config.toml
num_hidden_layers = 23
hidden_size = 448
num_attention_heads = 7
num_key_value_heads = 1
head_dim = 64
intermediate_size = 576
vocab_size = 2048
hidden_act = "swiglu"
norm = "rmsnorm"
norm_place = "pre"
norm_eps = 1e-06
positions = "rope"
rope_theta = 10000.0
rope_fraction = 1.0
qk_norm = true
attn_scale = 0.125
bias = "none"
tie_word_embeddings = false
parallel_block = false
init = "normal"
init_std_qkv = 0.0252
init_std_o = 0.0252
init_std_up = 0.0252
init_std_down = 0.0
optimizer = "muon_variant"
learning_rate = 0.00764
lr_mult_o = 3.0
beta1 = 0.95
lr_head = 0.00557
warmup_steps = 0
schedule = "wsd"
decay_fraction = 0.76
decay_shape = "sqrt"
final_lr_fraction = 0.05
batch_tokens = 131072
max_seq_len = 1024
doc_mask = true
train_tokens = 899800000
max_steps = 6865
dataset = "wikipedia_en"
MLP neurons of a small language model. Each row is named by its layer, matrix (down: output weights) and neuron, and shows model dimensions 144-399. Each number is 128 + 24 x the weight over its row's rms, rounded and kept within 0 to 255. Numbers have three digits each. A neuron's up and down rows have the sign that makes its largest values positive.
After each neuron's rows, "fires before" lists the tokens most often just after its 100 highest values on Wikipedia text that the model never trained on.

L4.down139:152139116119160151136126112114123151157106113129124129136132134129086127115172122146101170134066106104126157144122144060133123120160111141135090137119100139160100138116156123162086134102162178099112142111122145113112124150104103130117133164112102123109072130180127087165131116151082100161145126110149110118135118119154132134134098175125172168132178113090142101124110112115094121127169159126163156096114136130111097141151130131078062103133110124111095139150149136127130122116093099153134145141093141133128135170118128170101103140118085127121113093158140122132147163144119170155103094105147133129136135104134112147126122131142101143073121119092136120126096105143118074119114114152137125175141133143145166155159086116148112168123107105140143131103103121086097105151132143
fires before: "n", "t", "to", "l", "we", "ly"

L6.down522:132139099108112172116112149152087145134125125136112150142177160140124126112101088110177059105138121189121156143109156113099122109106125136150159171150086114158134130143149106139120144126147154093135124115148100148120152106150148140115172107143193116134181116168152095112121086091146124124146124109099101103161154105113105072100116145142157149153099164121134130124129099126144126128192127155152140120116117123152121124177123170113128156123073096112125178140126096075147130114161104088141114151123094135118096146109138167138129067125130113119129111109139098154151166112127088107105159100111118104129083143111102100106113155092172182091160156151140113076099139143104130171133129125167129104127144160125111147077129126083093140125105149123122145126091126105121117144156128
fires before: ",", ".", " and"

L2.down560:106097080113151100065110126124076138131122173166130132118126114111153090129171154133149114126153132138121146069116104135127131131164156093136109120126128101118145112125132109139143131135137117142116149116117079105136132135120116067136149124143101105135108127156155140126105142117138124101162109154141124098123109128156152093115126120119140147105165111141159171109121090138163091123153114122135100113127091155128123146115132157093128138109083153141099147138115132138072080147165145151103125138133158176143136159096131112143118154115103140117142149116110132108140100137152147160096132098113152141174124128151158141131108131156119124132115131118106100098135101116099095094112085138086088190125114188140092106134098112120082145124162120119104173132096104114106161136109112
fires before: "er", " of", "-", "west", " La", "d"

L8.down314:129121097127106120129160163172136115106113136161145181099120154115106155120157149124116137164185115167141150107146107146135077138123162094120141145115057107115079112162129161119125147138144121137120103095185138130149091130138163137131084148120152112156144126200127143114174093108100138110153132211109112111150137114137156143100113179107120105138123117095125131164161141141098161140163148137107123144120134173157137151136177137142139152097070139170145137156125127099113153144133127141146124154118183126140125102127093160122095126064120139127129088111130152163115181112094162160154133122102135095110107147095108122095152132109140114097146122162145124139108140154147136090168166145143130137120093115106115141162113121123170130136112120129129134146109098129116160145107124
fires before: " |", "n", ",", "ator"

L6.down240:157173109113101067116136184131095127105150108138133149107149113091139154169133163157153128107155113155157149126165098141130124105141085141161135086123126111170134114141146100144136154131120143122111125145109130122143122127110155147112109134177142127058163148155139108116172118120116076112126141115098129168120144124164141125146099143090122124109108157136121143103165095152153115144177098095095142118107139129165124140124113105126118157113124103152142138105159136163157128110132168118109107163116148138115094101117133111100091107123152114122135115129154067137105144136071121138105101121160098135121139124138132142128137147082140162077119148110120110127143144119124132086120131097109128164156146103091138107156121113136138102117180145146056113122171108085136141118110142
fires before: " |", "s", "hi"

L20.down567:106175148127116139092142152117145143163146138121143125137150104135114127127132125151142125153073134116133149101111136168139162164140112137159134099116133115139159083120108113083120117130158123103130152136113122104121146109141115127139116128101140116130120119119118117132136091129149143161102154147068123141097162145117101130098169112144111127158127099075120149136112101140169083101124095113161144139115140138173139109108130143090143140147151104131128124136140132112127147177118152118111105134166136115129118094149128130110097121158120158154135131157121121152188128130187150120111149144140144133167090131143129160145118123128095168144178171114135121150117121156118134119135094160163108131104105202152106133160095140130121110149149117119129154088146141087080178127106134
fires before: "s", "ation", "ia", "ic", "ian"

L7.down231:102130100143142103131111112122135107143136112126133154133102156123091131127163131081129143111142133133110141131143144150101107132087124155135116154103105120126124077136106091138144143116161149151101138092126110120151137151155134126135161107146151155198151125112157125089129100119097159135140145126161124161073117113172096098109123065120157145149121122131154123099125135111100125139146154112180116133093097107123138110124130120157138064152131109123105148100112133116125134133150154149165126151135130087094107203137124109134136128136186170106112095141150094098135093129120128133086156119128128122163087088118111092090185097135116165123114100137111097129111148120109154154135136153170157135104141134098145131155135105113150098124112107117065101158114094137117108153110145
fires before: " |", "."

L18.down55:106139134113170114116154119135139192134162075122187092146085164160130140137108163153140156142139108133135138142135138135121167100116099125182112148128142119110127088096139137082106100137135108134140119112145133161090166128172115173094136161144150139128088108110079169107112135104163125115143162123137118125135103131158074117146124104137163101120127127139122104120162127162140130107101124153160134125120122104122122151106127149116133138149125125155102150110116117155128107112104162113155147078140129144111121158117191189138104087102130199148108139133146154145136074074075140110127139140131163132146108074122141125134124095146134095130105117146129111088125159174121143116146129081130111162106122156128116158088137112142156174074078148184118148108150122161136144130113144
fires before: "un", "in", "b", "ct", "te", "il"

L15.down507:127105165123098109167095135137065181155085110112125117104099144108117146109137146114149155151154140097138145130135147144116115134133108106150131117100125145120119139132118144150150100139082086130105131119128146135132108087127111123144104140138146179121141147128143163132158123136137138120126136145142121132088060163132121120107119158131127142164115196121160128138177129126120118126219156150148127143115125128138137101117139166110070092104097128150130106131156129108140119154135147114133122138138136117126144127147159091111084169082159082129131136148138097150111169133099161148093116124138093124092109130138101098115181137133143095115150128146152101128104102150160135137083181099125099166135145099111128115111168103154167143121146108074143110172131101112118142104109117
fires before: "L", "S", "A", "T", "K", "O"

L8.down377:128146121100132087101119114135150162157146116119126124176131119143092109131113196138130067097113131148148106138136111129126141157177092087146113132082126132120125135126129158101132164236124120129152136111148111151129185160167102171132104164135107145158149122146130151114100111096145139143098145112129085122113146150128079136110131151134108115122084131104149128117191157122086126156128115110097142157169134150104106134123127132142098139089113149097135130130121146152075116120134168103105151144109165099137143139161114116131102104117169136089107124107102122123131134102116138105129144147128117130106118143136124149120107124146150120155122133138148155095178136154139129149115133145145110149135150103143145127151149100096119107153126146082154167132114171128135132176126089
fires before: " |", ".", "}"

L13.down56:097180178135104190144091160133114083114091167108129155148143127103125091089131105143122106146115103082101127077094130072138113136118132123146160111150133121139106156136131121165107135096107157139075114108125106137087132148095115106125158115144139143131127164117137132156122127159166144158144153122126135139152135099098121151117165108142110056112112101131176147160152134154112133125138126082123149125139148116120126115119145048158088127139124106127110123108108123110201163145113140141108099153132143136110112159121158117133152099116113133127095120133094129121134092133152127155154079114084139085133133138155122165126106098143106132178100122138149123135144169143139132154134157136105151109110136147116123131132146149091132091139140116109123109145099178132127116087126129
fires before: " to", " from", "ing", ".", " with"

L4.down349:103135086112151138112095117137088124110134146125148160144160083109140125137172179102101100113160155128114169148151138094128095107107091124125133167124099119098152097159132141215139159092136138141118105125132139133096166113170142129127101123140122153144124128141118119151136113104110140092105111175101120144151114127124158147082100110148137134145101135136094128114155096148101084114207140137097093123082133132119141133112117108129123125143116151123122139143149129126137106181154143171127119119094128155123133145132140175133141109114111146105132186077138153139129110131149141120147090130167086115111165166106122143122109156072135112120142148152125152090156153134102120117154147110140099163154128135137076125117118130152117101103155091147139100122098131097121154097132147
fires before: "-", "\n", "$", " "

L6.down235:128119116135167073145150098105124153112117137132101145142150115210119102117138126098120124131132158079170116108145089159113082164151153079108148124090144088158130143109117123124162110124100127122120101133133120159126157156172123076118122140129097105149142103125115087141121103103141123141097146142110141102179115120139123141124127130124112149125095129165117118132122109103137138110124132134149148140106134082174134167115114140070116128159112135166133114096137130140141174115132136107076101110115156151163107102152119120130096147147131137104111101127148157123117159101124141208111113130141163113098148105099109135126116105154105160169149142117075151132113145133128098151149116144117143157158139173140136144153140146136147097120106093155132139113119114121087169142143152
fires before: "ed", "ation", "er", "ing", " in"

L20.down256:168135107115102167096114107120108155195086092106108163152132137150095096100116135137155147162111124120117153064137116134157104123163136137081129115127136131127100114144160136097127145119084160124167131121162144144105109138135140165127115108085140107115134134139085153156096090135155133157143156097123118114134083088118150122109149163162126148100135149124151137135088124120116138098167139163159114102129113110148146108138119112135136156149079080085096132101116143133134140128093107136106134129148129153118121146105119134165152135172139129087122091130193148166099160144096143141091107121090152139105157133113113173089106112138141138110118127132093117155097116164121122128125132158088117226117131115122146135129124154132131156156129101140132133129103124139120103133119125
fires before: "s", "ed", "ri", "ing", "ir", " and"

L20.down534:080139156123100162133107130130147131163111137108108166141110135114145116097124183141138125146175133115109137074116128131137096115146167132162110119159120133102138127109084112088178139113092109129109140158130050145091099177140143147114127170142092124117129130123134089105092169114152137157116095111115134133138107103139120132135121141189121159142164136153148079151167147123157153105149092132148099083119137117138128117133138142184120137106118121135101070103132151106166150102107144137159152113168083119141127143142123140158093119113109168102139102129086135152140152184097121162121098143098135091096116148109147157118138136157097097140139077162135100150152176118131115166120146145179136127095118140137128141141139141168116130157138161109137078141142167128055139129150088
fires before: " to"

L17.down559:094138139132107111133121138134108103161127152073139116169156146159097126137148076117139130131083127111099146133139143174118124152125097157117108146126164134109128107112111101084114122123169135119114114137122111124178121132130125117164097146123121142111134138093122056094093172127126181130084152133120091153163134131101138127096139141152150155127147140131092133127145116125124137127103128103094130137147138178115161140141140109134123105143128108122131107081119087133122126103111132110159130173185153099121161150163128083119144097171057156169162133133120096185137103169120136136128142146119130141120161195113138090105122131105126134129146135137138116116114096135083136155140144141108095090148130106161147204141110162114092138164113131116140119151119126116133147068175124
fires before: ":", "s", "le"

L19.down72:108143132120111160144134109088109165148108132127165132132050135105121120098110120121124103138137148128142122116157117121109138127121128132081116172152179118147157143132129154119112163112113089099109118134134144139133143101088075110126140126118150074119130142131137131122146162125099101144150126136108114154144142115146156165164155126118145103108186130102167145109166113118105154147157096161115133093153169094121133139123107122098109140109138128099107135146143114115114102131129090103118158117116142131110124103146148136126057105117117141069106144130134112139159140099175137126101145139112133151186090109110130113138115150129122105167112149157112127092126115139124137107100123165100086140106154133107100131136126121130149132122146124077106174119102142131119161162142115
fires before: "er", "ed", "ers", "der", "d", "ler"

L16.down431:119133149122132127148167112155124063148095119114086127156117119112149133114153089153124114167114166115085149106145120134147110133120139144095072175125063136129118127119136077125092144131144105092129133102132159158128106112100136102123137111106094124118125115160129133129140130104137077108124104092097135102130150141112144155155137129104127122145125134101083080113107140123140142126222127111093128189107139080132138093138152108116116130136159152135119095129119140132126139094093118147156109150136182129136124166094129126141133126133132120077155105162186103135108089113119152138145137106095119061094114097139103131115144141095154107130114141138110109117128124143076119140172128165106133108126149155145082130138124102164102156123112086116119119129088124151158158129161112
fires before: ".", " |"

L15.down197:159125146098166093126139125173129114156100098141146103137121133128158157139119147119108154123076143130134146128167125094142125144123150103146125127128150133124091125122154146111120108177088135141102112097114135137094110136137136067118123094114126115096138137133150125144172127118128135078140061139138140128086109138111115151110132141144110140128118113083088155139212107149103112189255147147125109129130154121105148163141172093171128136168090147160161118136124168086136140086155126114121123142079123157114163103089107118158123127178163155096150131176160111122134077137113171131139126130130131120097145120124109172119135163179115112105088126120131166165193112114069145123132107137144139119164127125146116120120150097126118154113136122115082144126133122121144138167136119
fires before: "\n", " is", " and", " the", " |", " was"

L17.down111:113139160124125117116113145112159145140121104130140113127110153102080118085118153106143129136101132135127111142146130164120103150144116172129145154117104164129141160136129174124104138143081134163118155118137089098138136131148107114108135127114151139092132116122108132146154163135118141151168138162133086146134102128153157099165096151134182095124076134139098132126170124125102140104229145131136137152131134107100143151110132120124128120154119108096136135118151089094109149155095142153136116167168134165118115128148087163136130144093141174130100146158126160098107156148145124132097131115104147090166134134173147133145096089104156156127172122140127146173092091141132076117123117158119115158103160056132144116125115132136146131147105182161141104146152129143128116128114154
fires before: " 1", " 0", " 4", " 2", " 3"

L2.down520:099074125126067150171092139121077121147129107163138118117128082110076111079114180168115093104150140117111132110123115154133143135115106127122161118105076153107114141130104112123113090145090160180114154100163133146124090162114143109116169126180144133089126124130143137106119114141146096120138146148117097146151144126134125077151149135127142128121130135151132111127129168167127111144203129107155143131168121138118130147124093164100110117117101118127124098145100110148185134114092094135159149132153107133134136101152113186120128129107126090100095116121127140087105142137163093145103136129088148149120093141081184140111090109147138103157140144115090097170139101129123120153092154108162151131119115102112145145109116121146154123140137148122127145162111128156118111152167152
fires before: " |", ",", ".", ")"

L17.down537:123144088132140135121129165134141106142129160103094107153118123101122148133154171121177117118091122123130107123086120103100107129131119124123106129154134096154140095138137150118128120101151112129140111141127066109136137132111124104127097169112127133143148166155108127118171127140097120139133122131128102175152165118081082149130182121110142119152083101079160136119167180153136171187121128126100130156103118080097114151112114149099140184130103099127126181147145098156158128093143148140113120120128131113126135155172091139121130135128123152116142136129123099126118125116114074130098101169117122138124182132120128096166166143135114182146196122123165091118137128126154127121121135138128108165099151130143120143170147124137157134096120167161131130137101137115117103110131112
fires before: " |", ";", "00"

L18.down122:133109116105117157132105123078132103088104100129171139166132155147143161141176118133145116133123145122134167136126148134130136172132131127140144108116152111125141111109134152101150151111125146130159127136136148115105140165093153140105133144124095128082107126120076133099134089174106134147147096128136115152158140150046126154135132091141120103120121167107153117063137122160131130119125113087112097115118174166137123087150163103133159114192147131084166121123107168143109093101114173145128136127091155141150110157125083141134154077122147168098145091145104135126150138129141127157129140109107121114132138136142095130149151129107110142167132124118091114115126121115126095165134145117098179111148145125107123152114176134132122098138133115112130098144148121096113123117165160
fires before: "ing", "th", "her", "e", "er", "ed"

L20.down247:124111132147169133120132132132114168100143099111118157135079137132093102156130132138088117133100133172087083115128143148136137098131091135089134120169083097123083120117129161113136111153149134153124163140142105145103112124107113145145081118137119141115155127135130064151108139118118120129160154131128156106111094131160154121113113093176136120154153160151119168145143115177129158106215130133129109118123133137133113128073144147137147103123119124116133157126165181132160127126153099113123145149179109140122144135106095174140133143111143129098123201134144146134143120120082104109140085102141158141116137118132120119085147122028089168104170144160128099109150122117125098132131073155087153141161136115104134094061121148155133069125125088167126157140148102142116110139135078
fires before: " ", " 25", " 1"

L2.down351:131132096094130105139111121134113088106134141140114116127097111152150091091129111098096126106079057056106117143153123143152134133119120114179114142107101108128115127130096108140171127159110145152133106127125153141109104200130097105125164134112104139130106121149133133142139118128116129135137137135108128134148128187112189124099119120141132129129101105088128174115107159093168142154189153088139139183131118125134126133092166113142135123142121119161147100128084123132104139116088146095144102098176142109160127102159110125109113141150144105144112134144146131128138153128089121105141070153098117151146138139084187120148134113156131095126168132143146088135135124118120092133104147138117149142132151148139137134129153114125110144120157107080126135128079104120143102123156096
fires before: ",", ".", " |", "th", "%"

L15.down393:155129081130135114170104154102109072056122108139121161141180106115103106161088162085127120137096147156059151150128156132111130136092150147143116128125120121111140100136131119123087113145141104140098148147112140118095113136165116101110087125149153111129144119151148113087130169113124086169132130124092104104115119156147124125131051113144105122132093118135123157135110123100155144129154090147169139111105156136152088170138108085119124141150119081104137127144117123099168126132118133135119142144089139141125151132175153123136140114108120118151140177101140120097145130160093136136126091116128133125129113143155124136131134116135188130136125084172154085120117100130178131154128090118133120099135144139116138152105082130115156145130104118140121158168159082144140113148120123
fires before: " of", ".", "s", " in", ","

L20.down274:106112135140149091119128103149084126104093076121080124115088153118093122164164102150102121124126127116093121141133128166120130126110131123135148110143115141170149137111162104139157162120138164088153136107126146120146173108137097134107109125162128088088139118142118148142126121139104125099112083116158101133125116141146132075125150193140138108187116164150139107107128113081113092114105135132136144097129058093160121141154139125146085159142084156127184112144113132137117093134102123093125154097119142103132110099146154146123148122115130106127137143101100135085119107131099174177166125171152119123118140118114141124112136152167132152060117088119124147145131152168167134093121108098140139107150133099149140121129138127126158139118172123058103107134128127093136169100151150
fires before: " |", "s", " vote", " De", " hold"

L16.down283:153142141120119109140106106120121102138147106113099112117149100117114134142108144111102069094140087136130140112089107095118161135113149100119144121070145107117144123132111093145139142119173147132129120152139085119128114148161103112132152141126144122107130110124146122179099128124107073139114185139138148133130129145096174115122072117117079156075126111122109133130152128126130162102148094162085127115144105147132108138131133138142155146113167110128120134144149095155109155132153139124155158136155143130154109179120121129141115150111155114125141100139118089166138085131108197137149129152123139115151092082108113113118124184133116118139131112095149134105113150153116106160109183071119105133156133114156120159148135120116137102175115132077123113162103116146112119155148155
fires before: "al", "ist", "art", "ic", "den", "ities"

L5.down157:155099128113143120139137089132137130112212130148130154150117104152115132183137112101120134149136122159133140112156112115121139144121081131109122103173069115153112089112118064141097102118140165147183152126118106106163136199144111107140141167128181142152121124098131145145151140161111123127136125135157134141099096130146119129145121137116100138142137187135111121129097136128106168142143176148123145066139118123139147151120087142153155091138097097113105116143130169111119142125099091094155141133122137163143118105111111128149100119109132113105133088139167137137152142132131152144076115121124159125105148146110088107096103146079099158164101132167124101159124142152127134145165149111136139095124146125124159134135139131129102108173160101135116107087121119144081115144127109
fires before: " the", " he", " 19", " his", " a", " "

L18.down101:156125194115091108091143124123109084169123109144144142153140120159129137117072114162119138129111125123129171133170108172157139092143142113057100123150144094111167160129133126148053142148161138102139127131125150177123139111101104088150121133118093134117104186136163103101151125116158128132094156167129163162150099157134167122083137134126134123133159178128136147127166122122153122142229143167142157135120131171135145128145167137091080114119105131119156118115137141105138153137129156108130131161129104121119150123152127131134116155154195096167142126147145163096118124130123156146118156103122097117096088128132115086143166165112135100154125115131150151162093155105111159091132121115178122133134149117126131101143152127157113131127078126134143163132113125150050143154127091
fires before: " |", "or", "R", "le", "l", "im"

L17.down474:107132150115116124132100150101074109086133145095118075118104173140088117125138171094117087079134150152126138135147141136155139167116155104120142109127147148115085141081134144115118079102153113118171114109118114146137151159128112090144144116099156123117131123160132163124136110148139108139136116118145109149141097141121134125170122112131143124097117146103142120102150102104108148159143126187117074130122112150135139113121159124145137156122115158145097134110109107127140133100068105168150165087109108126137093156134133153121101104154126151118139120146108141082127152157132152127130151111118095129146112089128099141158145157178105106152101160146095133070117118100145099099143102178124106100086136147128124129125089115129097099156123169140128128151183085086157139089164131
fires before: "th", "d", "n", "ing", "ning", "ter"

L4.down109:079097152130093120110125133158129141143146170135138141165095135080142131123161156161184119098133141130111153118132137134086108074126165148098124114128111094138196154125113134169075153110118087143133133127127153139113146125122147133143088142101132125144157097116084120113168079128101126139118121127129157126133149135164122139108116101095130156146098129132155129145162142108090149129125112137112133079138115120150113148148095142156102093130123122173173086115118120120103132151134146100174116109093138139110099122151118130122156096116148083126140125119143149156110167100104191125138087151152149081144164117141143102170140119168115121163178147126131071119139133116100166139120131116124124141128143108130096116124133115097130125104127158143101136136175128153122117156113093
fires before: " |", "-", "C", "+", "\n"

L13.down404:151120102135071142126095143166132118103113137116156134122072072148131111145161105109117163123125161119156076113109119137126071130133174128161124160145120103152112157161133142153159121106085093134156130118114135091129131118136090121135118094130130141162101173103144072117183118128161143160154174093080133117196100153128127107133121110122106156128124116109146127105118106115149164144255109148105177120099123133130134128162131107150130169151097136158103133157145126074102143125122125132103164131127144143091125111127130169137167104113149112144097137094155111134150151116115140128133138112158111163191112138157103104146110108147140104115182128114137102137154155099156123131127158116092116123127150122126131172117142138143127116118130092111138105112127149123103144106118116
fires before: "\n", " S"

L20.down476:130170135150114124088133117120139123130128158108186116110096141177128130070104111127097124136132166085132120143111169129091101140136135131079107118081169139128121148104100115076112110184140075130127195169134164145145108192131214110125095171107136120141125154066088139137133146084114109141092129147119114148129109110163138145134097113062084146107113157132114078115149099108138127138119127141130129122101147126150121141140167182158129084086149101128146114125103108096143098165148127109145133100182099150135081060143149128098123135121159167102155123121095130111128186124142129163117095096128114114142128102128126128139115186133141152123171125113153094104140104137124142138180121120156126118128085123128123133125118121125101147144140138128143150132120167135124120151095109
fires before: " 19", " the", " 18"

L20.down171:102112091133130144147112122114114149106153081142160134143122149120133083130149137164108131128083115171148114134119113139148150129134158117161159062139181159133166100129129144101133098135148142095093094101081148165146113129140088146137111119136120120120090149152106119069107147144165119139142103161113113105167132113119122145099144135101133120135091132127133126097134136104143158147135136146174135161091124088145115146163096134111130107129146128120143076107063122126159144123121098139139108152137140098122126130094094156126163119100162121101152110089112109094118132134134110152117100099124078108113135085075169084125115112120091169108122111140101112076110162137109121101156143137154117084156155149096126111158134129117140179107099147128078115119106128145118172136117167
fires before: "ed", "y", "ic", "er", "ber", "ar"

L10.down262:119153127127141131117092129151109116108127096130170155171102114139138120109177105159106129150117143107116141145115136135132102146158079116153134172137119157140136125143073149147127122140149154097146136086134087147109123154122098152118081113126185138118124114108099111110102102152157152141141108107154114111121086120160084133118137138191087079128124116139156150141087142119127159150160135140113132126093159137144078109115173103109115130133132118117117127076110098097102127130135116113120100162104176151128162143124144141180145136136150100142132122124065137117106168139140163166118128096135141182151187122137113125132129142135130108099185145126146116107156160120126133137092106087131119148117140071135130097132169128153129124137142133134104118143119104132061139137126138
fires before: "age", "ing", "ist", "u", "y"

L16.down488:133190108140107092101172102160172146151149125142087140086183114139148107106165137116121094127122110105147110133104144148134112123147069093127162172134093124121146070128145114141129132105147115166115146167176119144160116103103125104094118144137142117127159138107133093144171118166119145087144136100149106132083092135177179143140106087138104160174089119119154105164129130109123106168109147125102156145133139108137135131152082159108136089116139098168171139153112184127146122088099115154117118152113137174123092142121137159101109106106122100110112134133165120139131132124096141142122070089115099118135145118077133127131139135159087103144112134114135106126153103137065173114156154113101116150100147147068097140161145100082089115136115119090112122148136151067072102174093122
fires before: ".", "im", "′", "″", "ute"

L14.down514:112168119152095152119093128152101124113119138129144115131160148136143121107107138120125113113106131152106114178116114094110130139115122086111151141125180138163135206131111148145117119107074166129101158106119103154157151113130105102152148119139135093096091121136149127126128100117173132142106098084129122115123133134150136103153180167149127101064138138199150111127120159135113107127160143096125087114135119120156117153130150129145138122157181099087142136128089158096136134127149112102125120088099134161118108095102122136170209145128164129109153102128094113098127104079123182171149090123129104138135135073110114103135103089142092114131132115130143132085128134136157161148144157113119137173124149144115108145134156120106139153118129125105139146121069153122142163140126108
fires before: "age", "or", "u", "er", "y"

L13.down69:145119124119135091140110121119096159107152136138146143171141088112095137158130131155129149115121145126149100080134128133111090132122150114133135138152125123137156127127128101126159173087126132150097126115143131149115106113134142135103079114144150131132115113110144159143125156135140115135112133132100134158100142135149083068108138158099153127177169088120155144157115168126121132143053122088102139105079134119102115121118098089082149137111117143121089176105117129120140153096149160169115177144167166127153156142144133136122167107136135116129145154102162117120145102160143088158104082152144080185122129142125117087142142138120117094132158126116083150179141092178107116109159156090112093103132121116125126113139118152140110113109141160120167101081129142122153109125179117
fires before: " |", "F", "W", " F", " D"

L2.down55:139144147092112138149106129155136147128105138137114105110121170171148153077138126175109141095118139108138165126114117115136123141135125104140122131100112149164095105152116130105134087138113159122145117130135133132142067172123104127114161136109155073118108164143150177107097129106149142124161133152111130093130157131092119140113126133131104139157107189104119125123138171120120120137228158134149141155123097147103097136125126136114108142094126119110112143137148128117152142118121149132137158150151117119123118129112124086115139131157149120158102118126076137151115113127145096127112164110113166100114086119126109125109118143188143126133116145155132104102100144114084128117164093122088167130131141127144140093173090157126125137135132144127119127167105145143142149136147116
fires before: " |", ".", ",", ";", "–1", ":"

L13.down98:162109086102138133148088120141158133135104100113132133108103077129132118160140133133123110151082144145126161116140134133130092122145120146152128135093152131063134089133141123106122090159099127135162083136159124121168134108134138154133099157127123097117184117128151163136149097182147156132133143137106135103119135118122155117129097154106096163176115149102143153148182141122135159131222146141148135119138099128106160161140117098155120158125112121111103071138104152098108123109097137129106097097116129165134117108127101165122131123158120108099133133154130095178142123175082166136167109094112102117123131157116134133100126138115130132116163136128104107113115158110101090171109159104128107121193116123100097157092138140125114096142155111103108097136122131145121122104109160
fires before: "\n", " ", " 19"

L17.down16:120160145091133127103124122113145083143116138128110149096104153113144163134116108135147132154128071094133138099082091157173150128104129092136143134127134123106128139137122168139092147122136099119121140173125109186121087154130144153134127102187128098172110116145094124104147146131159136154120125114131110127130162126134150132069111153127145128076116151139065114122145102092147105096157125115143110121092121155089123123100094102171114130144107097125092157136121124130093137148111142144180090123122173110130119158133107116144107092147094129105116092142130112124112124142109119168137087114114154125122086147113115115124169148104111115094100136124100109135125148128113123160164118150140176143101107118144140146132155119144143158111130115180141138145161153123132109142139099
fires before: " to", " for"

L17.down310:129132142148133173095153097170125101122167128119115106117113120133114137104157147149121182149159129126118106144120136123127141143162154127139114123095118100153115091114072143125117107101157151121134105110104113128156102112125128113120123083126134131129106124148162104104126139139119147129137139115115091139115119136174105128097146122127184136176163088146109157111102101115103123142167086140109136110143130118083129104115160129122128083175177108128105178071114135121180142105144098123176133111089131148155132167126104141165109119128148141127136126133143161116111125137099149117141154122144129128143123116090083083125119172140126124128117122110093133130134152156085171140147104120129210164174121165105160116185132118158128175136129135131147148129128158139136113077162121
fires before: "ly", "n", " ", "er", "-", "est"

L2.down146:115149129148144160114108077126154150127121076163112121160102143130151164133123174121118122152114108155093152133127134120119109117113151149112145119156129113145092126157148127139074136145137115100147073114128128144108123154156098145086131124116124148138104121121132094104123105128119162146152096125099115139096117120159138140075133132155148135160091137147127121142106132124128146140089150161104119136078095096142154154130170125139128117124171141170160134111129106118143132111121147116102135155122114123127174125092130142176145170099105113149161142156136117128085127091153094138079168104116120152154165116125139141129112148129149118130076139150118100114115152180176118153088123096131151127122108111142108121144138105112149127105133148175127126135134136088100121139109147
fires before: "n", "un", "b", "ke", "bor", "t"

L2.down139:119134148124113120097113142142096113133116097111134104107133159173108095114146155111101130108111138133126170132122186122139117139123086103128114147080105128103163169135133110141163138157169148103123131128118149090149113136119154118137135126115116092134104139121157134100126148128100144117192117147136112097123113128120133113145130132089073155143133155121112180117074133110127132112255160110124112168120119142092138096106137097120135120132112161147115167126141095118092141155121121106125121126208122109138095159119069097153129097148115143110166122177128129163125150150121079096125136134129113114107140093118147144123123164172125134152131072116127129118119120119099143170130176111134137120127147120148145148122156101065150180146128102141157106135146142142149143105121092
fires before: " |", ".", ",", ";"

L2.down434:097134143163137116179143122127087114127186135157123126145102134121076114133141142085114155153099083129153180103146137125130114149151106153125138115102077155125111131169170132123130128086171121102110150139128137108122108140115106136138153124113118092122128182152123083088065121142097113140136096133095127138170142138111148123174114151160172170117129108175092105149157107135138138160126128132121108136124121088142089160128101129081153144127085161116148125183103110147115093111101136099133139133119156148131086130102154121089127129170067117150152106162126102130094111122175132115126115149101091105132153171144070144139126136129155091117103134132152146121135159133121088130118121141126138096081093145111148135134132091154094124145129139113096118125159111075141092142069117
fires before: "ph", "ham", "m", "n", "de", "d"

L19.down567:091178120121119093107136124073129113069167152173135108157131157115129117106106122122129133168156146097117141158142181142144121147113156113136108137139081147143143115122093151102129142135148123095134131104165185100122159060151122156126139119142136107123082127092116129165154113110110122132108120133130128118118100116126161138084127159164147109112114108122195114111144081130136124153121153108124150123117141106134159107104146139122139149097128156126116141105144144157114134122144124147159143152103117127133130126116144113135115128149107101160163166138181080110086123132120109133067138099144130138142148115091150101128093113120150138115148136098153142156162161129113117105135146122141158095155136126110156157162131134193114104105126121108146098147105153118100148174128144
fires before: ".", " |", "°", "′"